Weights of a small GPT-style language model, trained from scratch on English Wikipedia: RMSNorm before each block, 7859 steps.
MLP neurons of a small language model. Each row is named by its layer, matrix (gate and up: input weights) and neuron, and shows model dimensions 96-159. Each number is 200 + 40 x the weight over its row's rms, rounded and kept within 0 to 999. A neuron's up and down rows have the sign that makes its largest values positive.
Before each neuron's rows, "fires in" lists the words (lower case) most often at its 100 highest values on Wikipedia text that the model never trained on.

fires in: "the", "0", "at", "season"
L2.gate78,206,209,247,216,161,224,232,203,224,233,182,249,246,205,157,216,192,220,198,238,212,164,171,149,207,242,224,185,138,186,202,207,191,204,217,228,193,267,260,152,197,118,130,164,203,188,203,165,211,218,161,204,212,242,204,226,249,207,269,205,214,122,217,177
L2.up78,215,228,245,195,179,211,148,183,224,162,209,125,175,188,200,168,161,178,185,230,153,272,223,233,258,178,240,180,179,246,180,181,241,201,160,197,230,127,192,210,210,154,157,186,219,250,217,164,205,198,225,197,248,229,138,171,259,206,161,151,215,125,194,197

fires in: "for", "forward"
L2.gate373,245,226,231,241,196,239,144,269,193,196,234,170,279,189,188,346,263,196,117,154,130,252,205,205,174,187,177,144,170,215,184,226,175,119,235,168,257,207,151,207,208,125,208,141,208,236,283,193,229,176,182,248,235,263,162,273,141,236,182,245,235,251,169,212
L2.up373,186,182,191,229,194,254,261,192,176,201,226,134,226,174,152,151,174,211,187,190,194,161,203,216,217,234,230,214,165,208,204,211,140,108,201,207,201,194,170,147,228,147,197,245,189,238,240,139,220,250,196,227,211,210,276,255,177,192,128,229,222,180,158,269

fires in: "who", "be", "was", "1931", "most", "it"
L2.gate595,218,171,149,181,174,186,179,169,216,167,237,196,177,271,206,223,203,239,120,190,175,238,191,232,171,243,185,225,273,195,280,242,191,174,170,234,171,204,212,211,237,258,132,205,131,189,182,199,186,206,137,224,178,94,197,111,220,186,298,154,225,203,129,229
L2.up595,228,208,149,213,176,193,224,161,180,154,259,250,142,195,187,241,190,198,150,169,192,285,205,226,145,261,212,241,279,179,230,222,150,158,197,221,173,204,243,245,236,248,128,212,142,182,191,205,192,223,165,198,198,52,216,113,180,191,271,162,224,211,184,221

fires in: "who", "which", "other", "most", "some"
L10.gate101,206,173,156,143,221,205,211,195,213,156,239,155,190,175,250,200,198,193,320,150,238,212,173,230,192,242,279,334,197,147,175,117,226,188,182,202,100,156,167,187,232,216,259,218,197,238,183,272,175,215,193,157,169,187,184,161,231,128,197,262,147,216,158,216
L10.up101,115,289,218,193,154,292,246,228,190,167,268,168,209,189,268,136,143,235,239,144,256,252,157,170,155,199,225,164,252,180,176,167,228,171,222,188,136,156,194,149,232,241,197,128,214,188,176,208,213,176,202,160,190,208,130,211,195,134,229,290,225,244,235,178

fires in: "general", "the", "scientific", "television", "cultural", "social"
L3.gate122,180,214,242,201,199,206,160,194,354,281,181,229,159,206,284,222,187,235,195,158,164,184,252,210,202,207,215,185,218,223,194,255,234,204,309,202,245,232,248,211,228,245,155,168,155,215,169,252,227,225,174,235,173,119,184,147,212,244,191,207,167,172,207,269
L3.up122,192,241,267,188,167,216,101,185,296,308,224,227,182,257,239,213,159,187,99,144,209,201,209,245,155,185,232,212,213,168,178,291,193,136,223,230,245,244,249,193,251,204,169,215,202,169,229,208,228,243,239,190,210,225,219,160,257,210,107,294,144,189,200,188

fires in: "of", "least", "including", "capacity"
L2.gate483,177,202,194,133,133,218,165,246,185,200,203,167,228,214,108,255,167,172,208,227,206,240,198,304,260,213,215,221,206,169,210,157,231,135,201,183,149,274,278,250,205,195,184,183,191,240,182,181,211,206,171,233,120,112,282,247,206,161,164,232,248,287,186,215
L2.up483,255,153,140,130,231,132,165,231,150,141,239,191,235,210,233,179,141,181,201,140,212,145,110,209,267,255,258,189,230,217,153,206,198,147,202,246,115,211,276,210,205,229,230,249,174,191,187,133,127,202,139,184,121,113,215,120,219,133,155,173,248,267,275,226

fires in: "in", "to"
L2.gate24,223,250,221,104,163,164,134,285,153,151,125,142,199,184,177,204,190,190,124,229,149,158,183,122,222,219,147,152,225,137,230,191,165,181,230,228,228,162,134,213,141,198,223,176,281,216,210,228,245,242,194,262,188,267,167,284,217,125,180,217,176,204,229,177
L2.up24,241,257,218,104,178,185,140,257,206,222,163,170,175,190,206,181,218,227,137,257,159,173,167,142,225,211,154,154,247,106,171,201,166,170,213,196,224,190,166,164,165,204,190,180,315,242,248,220,207,231,211,248,200,300,151,254,187,153,152,279,171,204,207,209

fires in: "songs", "music", "club", "song", "film", "language"
L2.gate149,184,195,175,194,208,222,172,181,150,209,182,216,162,209,210,262,227,152,213,230,158,206,156,194,178,115,131,245,242,196,191,244,249,217,207,185,205,207,191,176,207,222,223,182,179,253,241,252,254,178,180,223,115,188,195,235,201,185,193,159,161,159,188,157
L2.up149,284,151,216,203,238,182,176,198,174,146,192,202,193,220,234,130,220,212,255,187,172,180,212,220,141,217,98,233,162,194,182,324,145,202,172,171,251,230,244,213,214,168,226,225,219,189,153,181,166,173,204,211,163,238,283,208,151,171,163,171,186,172,262,204

fires in: "who", "that", "which"
L10.gate412,128,215,279,276,226,177,109,199,226,173,316,248,154,204,229,188,199,185,230,186,164,185,227,233,169,208,165,133,175,256,218,193,145,204,234,210,202,226,254,235,206,188,172,237,181,269,183,266,223,234,205,195,158,262,159,238,318,289,196,231,194,197,231,145
L10.up412,215,200,217,140,240,159,249,290,258,215,205,195,206,167,224,254,201,216,236,219,121,183,217,188,225,228,196,200,227,171,152,198,245,224,250,212,247,252,155,145,208,244,116,228,220,175,157,252,176,192,231,195,165,182,213,187,297,237,210,222,160,182,195,235

fires in: "a", "by", "with", "isbn", "without", "no"
L3.gate624,172,150,163,185,228,227,238,206,184,299,213,263,211,158,226,153,119,200,208,216,224,330,209,189,189,218,203,174,217,271,213,186,197,152,193,206,266,244,194,117,209,240,144,236,283,182,241,241,193,231,177,265,168,169,130,250,131,161,140,211,178,173,161,151
L3.up624,253,125,217,270,302,185,237,208,155,233,236,193,185,215,163,225,128,178,236,150,181,205,185,152,255,179,183,196,173,218,161,143,207,211,261,163,206,173,186,190,192,172,215,189,183,167,255,162,184,267,264,260,232,138,185,114,206,232,234,232,208,207,178,218

fires in: "the", "in", "on", "a", "during", "late"
L3.gate599,151,224,179,195,153,222,168,169,209,214,243,175,247,208,245,196,217,161,211,147,224,209,223,167,282,204,193,171,240,189,156,274,186,223,226,215,172,211,240,142,189,176,220,213,264,192,234,253,232,207,220,179,201,282,185,231,142,222,224,212,199,215,302,164
L3.up599,134,175,163,130,170,136,237,158,217,213,252,203,183,185,278,167,189,154,282,109,228,231,229,161,228,184,194,128,202,240,226,242,236,211,216,218,176,173,217,194,213,155,178,156,254,279,215,221,213,207,216,162,174,223,231,205,98,276,233,200,209,242,341,224

fires in: "of", "widespread"
L11.gate181,197,199,207,185,194,216,164,184,190,221,198,212,176,237,179,187,224,205,219,203,206,245,202,236,256,236,208,237,140,114,218,211,175,135,232,229,182,195,161,170,237,141,210,229,272,262,199,279,167,189,179,183,192,210,236,187,134,211,156,192,277,201,163,186
L11.up181,225,167,129,186,217,249,208,183,191,160,189,237,293,199,183,223,180,262,221,164,200,90,263,194,229,202,234,154,257,172,169,178,154,205,229,145,232,142,197,224,167,190,208,184,164,167,190,230,150,264,227,217,135,181,203,181,257,210,126,230,180,186,174,195

fires in: "there", "set", "numbers", "marks"
L2.gate7,123,231,167,173,193,216,201,216,181,199,236,213,214,197,179,179,147,178,228,174,195,122,146,195,241,252,101,209,199,213,126,171,237,193,185,212,158,78,249,196,181,201,158,159,223,207,150,158,186,185,243,170,214,211,215,194,132,179,141,142,202,165,122,135
L2.up7,163,203,225,243,193,163,247,243,187,235,190,194,175,179,180,178,140,199,230,181,156,143,214,200,191,219,136,218,180,203,54,222,227,160,220,166,179,139,215,250,108,189,212,181,227,157,154,211,197,225,230,187,180,150,256,268,160,234,151,122,179,156,169,131

fires in: "as", "with", "to", "the", "by"
L5.gate656,146,149,249,264,207,201,221,173,169,225,196,188,203,211,129,173,165,155,254,186,246,220,171,179,214,176,194,226,154,198,181,270,169,115,167,171,225,191,176,189,224,242,174,271,114,178,263,242,303,258,235,173,152,224,206,214,221,245,170,175,236,141,136,178
L5.up656,250,239,183,247,204,171,227,149,167,181,216,163,207,217,191,251,164,233,220,145,234,281,172,219,268,209,220,137,198,190,172,244,217,144,191,189,253,105,172,176,238,269,155,168,197,183,215,166,253,195,251,93,147,205,245,243,216,270,216,253,207,225,163,149

fires in: "states", "s", "war", "territory", "black", "revolution"
L11.gate505,175,188,250,182,211,176,246,162,199,200,168,203,200,168,216,213,214,168,205,224,240,205,215,204,170,186,184,214,278,226,293,211,264,145,197,169,242,179,225,181,160,197,249,160,238,296,259,225,160,166,160,177,117,209,239,253,213,294,229,152,250,259,165,130
L11.up505,214,171,226,211,224,212,206,182,189,195,201,158,200,149,206,104,212,308,199,125,239,202,211,176,232,194,149,230,269,163,250,164,238,181,158,159,296,264,221,283,214,170,127,193,245,233,211,217,237,177,189,131,194,163,225,175,215,193,178,175,239,276,196,181

fires in: "in", "of"
L2.gate671,195,265,128,232,165,180,167,246,164,258,182,143,205,210,158,232,286,221,160,168,203,161,192,226,262,198,227,178,155,191,207,164,247,270,167,233,224,253,273,141,147,196,204,219,230,289,195,242,148,264,252,157,207,228,299,216,181,213,164,154,253,242,243,144
L2.up671,237,160,161,211,257,179,154,218,149,197,189,135,195,212,189,241,278,228,125,152,183,201,168,195,296,235,196,152,187,195,220,181,143,173,203,138,186,215,239,204,212,117,216,134,240,214,239,204,148,269,258,215,173,242,249,208,198,200,132,135,187,246,228,163

fires in: "the", "an"
L3.gate366,156,170,215,287,148,230,178,200,222,177,168,275,244,223,228,215,146,202,203,219,226,205,154,219,249,227,214,203,194,222,189,180,255,99,214,245,177,166,190,239,200,189,123,231,182,149,186,235,182,208,260,238,152,174,251,129,272,286,229,281,172,151,246,239
L3.up366,188,225,143,246,194,200,214,196,251,201,158,222,215,178,242,204,181,173,133,185,164,224,216,259,232,192,230,157,140,268,124,214,280,203,176,209,177,186,253,185,190,250,185,182,198,185,205,170,198,262,247,210,127,169,237,171,209,310,182,249,179,185,245,225

fires in: "council", "other", "various", "some", "president"
L2.gate177,183,164,155,138,218,170,173,175,168,143,260,254,193,203,235,265,168,136,221,168,150,198,157,181,175,241,186,216,182,267,242,207,179,180,227,192,190,243,172,172,272,204,222,179,199,202,210,210,138,273,220,163,157,189,126,137,169,138,169,319,156,191,244,167
L2.up177,189,194,171,197,194,144,215,207,151,101,204,187,203,192,214,140,177,206,229,230,215,199,182,184,191,209,193,240,140,328,254,183,178,263,245,206,184,189,205,271,214,206,300,222,252,170,232,193,107,216,170,220,155,231,175,110,189,219,217,289,217,158,221,205

fires in: "s", "states", "uganda", "slovenia", "panama", "namibian"
L8.gate112,170,156,158,172,233,241,184,105,243,137,158,212,217,274,194,199,242,201,165,217,227,204,225,197,205,212,212,210,214,178,222,217,242,181,137,164,250,278,149,157,190,254,207,247,182,150,242,249,214,214,253,217,216,207,240,183,244,128,229,242,233,165,169,197
L8.up112,232,199,189,177,203,126,169,242,243,185,181,211,233,242,197,152,223,271,199,142,224,203,192,223,266,214,242,190,228,219,218,202,251,246,154,211,308,243,184,256,228,204,93,220,244,200,218,255,198,196,232,222,165,218,159,247,227,257,217,238,216,192,150,146

fires in: "from", "in", "after", "by", "during", "to"
L3.gate244,169,212,142,290,202,153,198,170,183,266,187,194,183,172,208,264,291,197,180,197,173,225,125,186,197,240,175,153,167,241,262,150,203,177,174,218,133,191,221,137,196,230,293,147,257,261,150,185,253,231,195,271,193,222,235,232,155,238,180,192,147,195,168,187
L3.up244,181,204,140,285,245,180,190,147,204,278,206,172,212,234,208,259,272,211,150,191,210,210,154,209,191,263,220,128,162,257,258,214,228,151,133,229,146,152,231,133,217,194,268,168,202,243,185,205,280,245,194,237,207,197,234,256,196,205,223,187,132,218,196,181

fires in: "president", "governor", "serial", "director", "mayor"
L3.gate687,203,302,183,243,311,218,201,262,211,175,237,242,201,208,172,192,177,185,170,191,146,184,176,205,236,214,165,169,232,230,259,136,224,124,213,198,251,253,246,148,202,209,213,126,159,232,240,231,230,235,165,160,203,133,161,183,142,251,175,209,161,177,133,248
L3.up687,161,239,260,120,259,245,174,200,242,215,203,261,243,221,156,138,178,142,131,162,190,172,160,173,187,184,158,172,265,189,237,188,225,233,200,155,279,226,249,191,168,154,245,150,181,141,247,166,204,218,157,198,267,158,237,212,205,291,183,194,183,141,194,206

fires in: "a", "an"
L2.gate390,176,263,181,258,176,220,193,253,153,134,164,231,248,227,218,194,141,227,219,136,188,208,232,185,252,216,247,248,284,236,192,188,187,248,245,211,206,213,199,188,179,295,201,187,222,207,203,257,264,205,215,129,145,137,179,223,200,231,197,156,191,317,233,133
L2.up390,183,204,124,156,200,180,176,252,141,209,177,257,172,208,223,146,122,202,208,126,252,190,228,203,220,195,210,298,218,294,262,209,208,225,183,206,179,235,163,162,176,248,171,180,227,166,190,200,297,158,187,126,149,174,116,244,155,235,180,193,204,236,215,212

fires in: "by", "in", "a", "on", "under"
L3.gate669,165,233,157,233,235,188,186,230,119,244,215,254,226,188,193,181,201,205,208,144,354,240,157,177,232,179,158,178,111,206,209,102,210,258,139,256,216,165,233,214,210,282,221,178,212,216,213,202,203,263,243,198,202,180,252,219,156,203,184,286,275,170,191,163
L3.up669,137,119,194,198,189,180,141,193,144,262,159,237,164,198,209,185,138,199,209,219,272,249,178,173,256,209,234,207,162,186,196,156,179,260,157,196,173,122,256,195,210,206,185,232,165,235,235,170,199,267,247,113,170,196,188,180,136,180,242,195,137,152,202,152

fires in: "election", "elections", "medal", "awarded", "award"
L2.gate416,161,227,206,258,100,136,251,210,207,204,154,191,242,180,280,164,198,193,212,269,277,213,184,222,175,254,150,163,175,142,213,182,225,224,154,159,212,248,266,189,266,241,163,208,160,197,190,211,166,200,129,172,190,270,145,175,238,239,215,266,188,161,169,219
L2.up416,155,241,249,233,145,133,161,206,261,200,213,199,175,183,263,189,150,173,208,197,270,204,197,221,163,231,197,172,187,141,205,180,256,204,164,140,207,286,231,160,232,210,177,227,180,221,179,238,232,198,186,197,205,207,215,187,225,216,243,276,152,141,142,252

fires in: "president", "governor", "champions", "construction", "chairman", "director"
L3.gate172,205,190,163,122,184,242,187,198,214,235,265,183,253,141,210,238,181,229,155,179,169,192,196,188,193,192,277,190,232,177,209,60,251,164,176,216,165,246,237,129,197,203,208,153,192,228,172,151,127,175,184,182,236,236,198,181,167,236,195,237,225,254,192,246
L3.up172,161,186,107,230,247,150,129,186,277,230,215,200,238,135,190,219,133,91,180,225,248,205,188,220,203,213,202,129,186,151,207,149,222,204,121,165,255,197,205,218,177,218,186,176,185,263,136,220,131,180,237,181,200,227,266,174,210,268,144,271,186,107,236,187

fires in: "an", "a", "animator"
L4.gate153,228,227,147,175,207,240,204,210,267,223,240,192,183,208,190,177,227,176,175,153,194,265,247,221,232,224,221,255,231,147,184,242,280,153,282,256,232,185,215,195,195,222,197,227,189,163,163,196,257,155,134,168,111,187,187,180,210,222,181,236,166,273,269,153
L4.up153,171,133,170,175,172,248,178,250,236,231,249,288,135,193,235,234,187,199,221,176,240,245,191,238,224,176,214,191,249,229,140,177,294,126,170,231,153,168,239,106,236,267,205,157,160,200,261,234,304,160,167,171,192,88,268,270,187,223,152,247,137,272,272,197

fires in: "in", "the"
L3.gate347,195,233,85,208,176,168,98,226,210,188,124,214,201,169,216,194,243,205,145,210,227,173,101,91,254,205,134,227,192,157,206,172,218,153,224,193,246,148,257,209,156,210,168,251,257,209,182,188,223,220,210,182,250,220,209,248,193,149,232,187,183,231,221,169
L3.up347,212,253,189,216,197,177,174,212,199,170,166,115,169,152,218,189,207,220,114,201,223,132,162,112,219,247,214,203,148,181,313,223,235,220,193,234,203,165,218,209,155,279,228,174,175,220,151,155,232,262,214,244,251,214,195,236,241,133,238,130,261,182,257,159

fires in: "a", "the"
L2.gate578,152,205,159,171,215,122,203,169,201,224,167,129,103,204,232,195,163,175,200,206,241,192,157,172,204,172,226,221,216,192,287,164,217,173,205,299,140,188,247,201,153,196,198,212,245,228,216,263,269,191,223,243,263,248,204,182,253,189,198,262,225,86,303,225
L2.up578,227,155,209,241,163,192,189,212,255,197,206,136,137,227,184,258,170,220,216,190,201,242,219,230,191,146,237,215,228,288,208,264,191,197,212,127,213,192,273,258,130,154,185,268,168,209,171,238,286,193,225,178,298,182,133,151,253,221,272,188,166,166,194,144

fires in: "in", "information"
L3.gate475,192,245,247,239,191,210,153,265,223,167,148,179,144,197,263,253,211,254,204,212,182,166,167,190,247,216,182,217,151,164,273,236,172,214,215,226,203,225,175,207,144,146,226,208,234,190,220,199,238,138,198,222,216,184,156,203,134,143,217,212,196,214,201,155
L3.up475,193,250,229,193,191,169,118,227,207,194,138,141,204,217,182,248,203,209,188,225,184,179,97,219,250,233,206,214,208,80,187,185,193,229,210,233,205,255,123,242,121,168,284,160,210,175,158,195,162,197,168,191,229,298,279,245,171,124,281,204,148,215,238,159

fires in: "their", "his", "its", "a"
L2.gate561,242,162,136,169,162,275,97,274,130,158,197,204,197,184,218,145,246,182,195,185,225,169,217,244,158,233,126,212,231,230,202,200,201,186,209,170,270,233,230,177,182,226,241,243,166,194,170,199,261,259,187,212,247,201,123,169,233,141,244,203,203,251,237,153
L2.up561,253,183,131,186,195,250,76,236,127,198,237,199,234,229,242,147,231,199,232,203,227,160,207,194,180,222,141,215,235,227,160,239,252,202,194,204,272,232,239,160,117,223,240,227,172,217,166,162,248,245,220,233,251,183,119,153,223,170,220,210,248,229,245,148

fires in: "all", "st", "one", "first", "santa", "of"
L2.gate277,228,272,193,153,163,184,177,173,155,244,233,210,147,186,207,258,198,195,157,180,216,137,245,209,224,214,222,199,259,226,221,244,173,138,227,226,196,156,225,229,212,261,162,244,198,251,258,216,242,239,175,141,195,271,206,210,154,227,168,234,189,223,250,255
L2.up277,164,225,156,159,324,251,175,212,251,294,214,183,146,194,218,243,252,135,183,197,174,163,215,128,204,281,154,211,246,255,194,161,173,118,147,158,213,148,265,156,207,156,178,228,238,228,257,196,244,177,243,205,174,268,200,162,177,141,132,229,129,209,210,299

fires in: "who", "that", "which"
L3.gate501,215,228,158,205,206,197,166,201,151,231,346,177,250,247,229,186,198,183,184,154,131,185,163,199,168,163,167,188,267,210,192,252,151,180,257,180,178,251,165,229,278,192,155,201,228,210,230,213,224,187,166,148,219,232,222,207,198,212,219,232,203,264,239,250
L3.up501,229,220,226,177,175,181,210,217,186,171,254,202,239,217,178,264,198,181,110,153,128,219,166,210,196,248,185,184,242,272,244,201,181,156,159,186,184,205,202,181,199,181,131,239,202,177,216,218,175,243,149,163,165,212,234,182,267,229,237,262,212,249,173,193

fires in: "the"
L2.gate575,227,276,132,224,191,215,235,238,202,179,184,193,213,237,193,164,185,213,212,200,212,173,173,117,172,288,168,208,191,208,225,201,202,183,138,225,167,188,241,163,140,264,204,194,219,234,190,172,216,197,219,191,183,276,212,180,233,175,164,188,252,135,317,169
L2.up575,214,172,253,254,188,151,169,140,197,169,133,152,125,223,198,255,182,150,151,271,182,117,174,236,302,163,236,199,167,260,157,174,190,127,302,190,262,186,215,221,190,157,284,265,179,150,193,254,222,265,230,177,208,190,205,206,233,128,167,204,125,229,183,242

fires in: "school", "squadron", "company", "states", "club", "association"
L2.gate120,165,194,234,225,252,188,238,319,151,176,200,129,174,167,208,183,208,209,226,187,175,160,220,155,190,244,171,259,161,218,211,188,203,201,231,180,232,226,205,174,186,239,194,195,257,180,223,173,156,158,162,231,163,216,200,216,211,174,196,324,257,217,272,227
L2.up120,200,184,146,184,228,148,169,285,137,215,158,94,160,140,197,216,187,218,262,244,219,130,159,170,194,227,191,236,215,183,225,146,240,221,208,207,226,155,143,140,174,247,217,162,222,154,204,188,161,219,186,209,152,214,133,222,269,186,76,296,200,211,277,173

fires in: "each", "a", "either", "since", "if", "the"
L5.gate648,122,245,286,175,249,175,201,168,181,239,183,253,222,145,237,176,225,211,235,198,248,223,144,231,218,172,246,214,188,200,266,216,254,194,175,185,123,183,221,214,219,208,218,207,200,219,145,193,122,257,138,174,190,193,183,197,171,161,249,165,226,218,253,217
L5.up648,208,250,191,246,221,184,109,235,234,217,192,184,196,211,216,235,189,122,132,204,220,148,181,224,291,227,203,237,248,145,183,218,224,148,200,193,231,134,159,124,156,228,129,186,213,210,182,221,182,189,203,208,258,177,168,192,240,118,173,282,227,168,210,175

fires in: "with", "for"
L8.gate536,195,152,188,134,262,205,201,246,241,241,135,224,226,151,256,304,180,153,140,163,176,215,169,218,241,167,188,145,202,189,210,198,179,189,171,265,284,149,175,292,255,234,188,206,239,194,231,193,254,225,199,134,242,188,257,156,169,220,210,171,208,200,241,185
L8.up536,164,244,255,214,159,207,188,225,126,107,235,126,231,254,199,178,244,253,211,228,225,214,171,171,228,216,173,219,185,200,176,158,233,125,197,145,269,243,166,212,165,199,210,151,178,157,201,236,236,155,132,209,192,250,205,270,232,205,205,197,163,146,196,174

fires in: "at", "the", "highway", "flow", "northeast"
L4.gate102,201,222,178,217,216,139,126,221,188,228,226,114,196,185,163,198,151,202,199,209,190,149,179,209,216,262,251,212,199,160,260,338,137,229,164,228,193,183,217,108,128,160,123,206,227,219,199,205,209,137,214,185,142,301,178,220,186,170,160,228,203,201,253,168
L4.up102,154,173,202,265,175,172,131,181,195,203,182,204,174,186,249,204,171,156,160,228,199,167,253,146,300,201,247,187,223,163,219,305,176,170,167,264,230,187,135,166,163,225,185,177,173,172,226,175,220,149,221,237,144,231,165,140,184,212,212,187,158,113,270,208

fires in: "its", "productions"
L2.gate180,215,196,259,183,161,298,184,163,140,266,237,239,126,238,236,182,181,262,192,124,190,168,206,238,165,230,154,168,176,187,197,221,220,212,201,215,238,220,183,174,170,238,195,235,248,250,235,105,256,233,212,248,190,160,182,263,134,159,166,183,202,186,148,178
L2.up180,166,252,218,211,177,226,148,168,214,210,226,271,229,241,233,143,247,186,193,187,269,172,200,254,239,323,143,244,212,147,240,187,172,256,179,178,316,183,200,182,175,220,211,146,175,185,104,145,209,190,233,159,222,231,229,201,187,226,178,241,239,221,202,172

fires in: "white", "back", "west", "black"
L2.gate506,190,243,135,205,212,246,211,140,232,208,202,226,167,174,220,268,222,255,199,152,204,163,160,241,203,233,152,157,189,200,199,205,242,283,193,250,200,199,210,185,205,202,204,220,242,291,215,133,200,217,227,207,204,203,245,195,195,142,108,237,164,239,206,177
L2.up506,212,207,164,230,254,284,213,182,255,199,115,226,166,157,239,188,228,179,182,164,199,172,161,244,164,191,179,162,169,194,201,251,246,271,182,241,195,194,237,198,273,250,211,257,308,273,212,166,204,216,241,160,211,241,200,221,196,186,214,222,185,177,260,199

fires in: "award", "awarded", "win", "medal", "victorious", "championships"
L2.gate699,211,254,164,237,192,216,256,193,185,216,183,183,206,248,240,218,242,183,119,159,218,203,99,190,110,230,119,184,191,218,211,187,201,188,175,176,189,252,187,182,188,188,225,173,201,246,86,207,262,165,121,253,228,159,146,230,218,208,247,202,278,149,220,171
L2.up699,230,167,214,240,153,204,237,233,142,267,236,185,187,218,219,190,249,186,171,180,202,210,201,197,110,217,183,147,230,252,186,129,190,177,176,156,276,242,234,174,165,190,201,249,144,198,152,143,242,229,161,277,255,199,251,228,230,247,272,219,192,181,162,207

fires in: "in", "on", "1892"
L2.gate124,177,207,166,227,209,237,181,200,207,240,202,263,229,230,209,176,197,119,180,179,143,250,230,191,183,173,143,200,214,206,195,185,192,207,199,189,194,140,209,222,225,169,252,209,178,301,241,193,228,229,266,183,230,200,208,165,97,183,225,156,211,274,236,135
L2.up124,160,169,106,209,167,226,201,198,213,207,246,255,214,179,290,137,171,160,179,180,169,253,223,243,181,171,160,197,200,265,220,217,195,204,195,160,145,145,171,185,208,130,259,158,172,245,208,209,268,135,280,121,204,197,253,192,91,199,204,124,175,255,224,117

fires in: "the", "of", "approximately", "on", "to"
L2.gate586,218,185,75,205,230,143,147,113,228,127,195,163,170,205,177,223,201,167,140,218,196,212,130,236,284,169,275,204,178,239,206,231,213,199,188,254,167,181,155,235,243,182,196,210,205,222,234,204,218,156,187,217,148,271,341,220,227,265,172,252,191,201,238,201
L2.up586,214,293,150,163,216,86,194,99,174,164,266,238,173,187,178,236,186,186,155,228,237,189,156,206,336,221,322,173,141,211,243,216,216,254,184,181,143,197,169,221,246,224,160,200,243,220,231,254,212,194,182,241,136,219,297,225,242,208,158,202,183,152,199,205

fires in: "on", "for", "only", "online"
L3.gate456,118,137,130,296,204,243,166,209,227,264,151,195,208,212,131,272,166,213,106,177,194,224,173,148,259,238,239,208,216,244,187,144,223,171,127,217,269,225,191,195,194,217,160,202,236,179,191,213,225,221,141,232,199,189,277,242,213,188,185,202,225,220,203,153
L3.up456,184,199,180,255,174,246,169,232,262,229,199,126,226,228,194,155,160,174,121,159,86,112,173,168,251,240,241,164,216,212,176,188,252,178,154,116,267,220,166,182,155,164,140,231,213,199,156,163,237,199,197,162,191,232,233,209,187,143,178,181,190,171,182,197

fires in: "10", "who", "members"
L3.gate213,173,173,221,169,205,181,160,175,222,218,218,152,170,187,210,199,180,224,218,181,30,178,145,241,219,210,157,164,220,142,203,164,196,191,256,231,243,257,197,157,218,145,221,274,205,249,192,160,202,214,180,234,144,234,232,173,229,154,205,181,204,277,222,169
L3.up213,163,176,259,128,197,226,180,239,172,220,206,209,175,185,227,305,212,150,110,136,152,258,192,246,175,210,232,275,213,182,254,135,132,231,178,149,228,160,167,203,207,173,165,220,206,195,220,179,131,180,280,116,188,189,282,154,238,179,190,200,169,225,222,161

fires in: "the", "one", "each", "a", "every", "only"
L10.gate600,165,227,150,237,234,183,190,166,223,259,214,249,234,188,187,177,238,211,199,229,225,234,196,155,224,299,185,212,147,273,206,164,169,248,249,156,181,175,191,249,153,240,142,235,178,212,199,144,153,168,146,180,180,191,163,210,187,178,248,173,335,217,174,206
L10.up600,232,193,215,251,187,275,213,121,185,217,239,192,156,245,215,210,212,152,127,222,219,238,166,195,235,264,184,231,144,240,215,222,222,145,216,229,200,132,216,197,248,168,175,236,160,158,164,219,161,166,179,234,226,270,179,175,196,207,280,257,186,205,243,179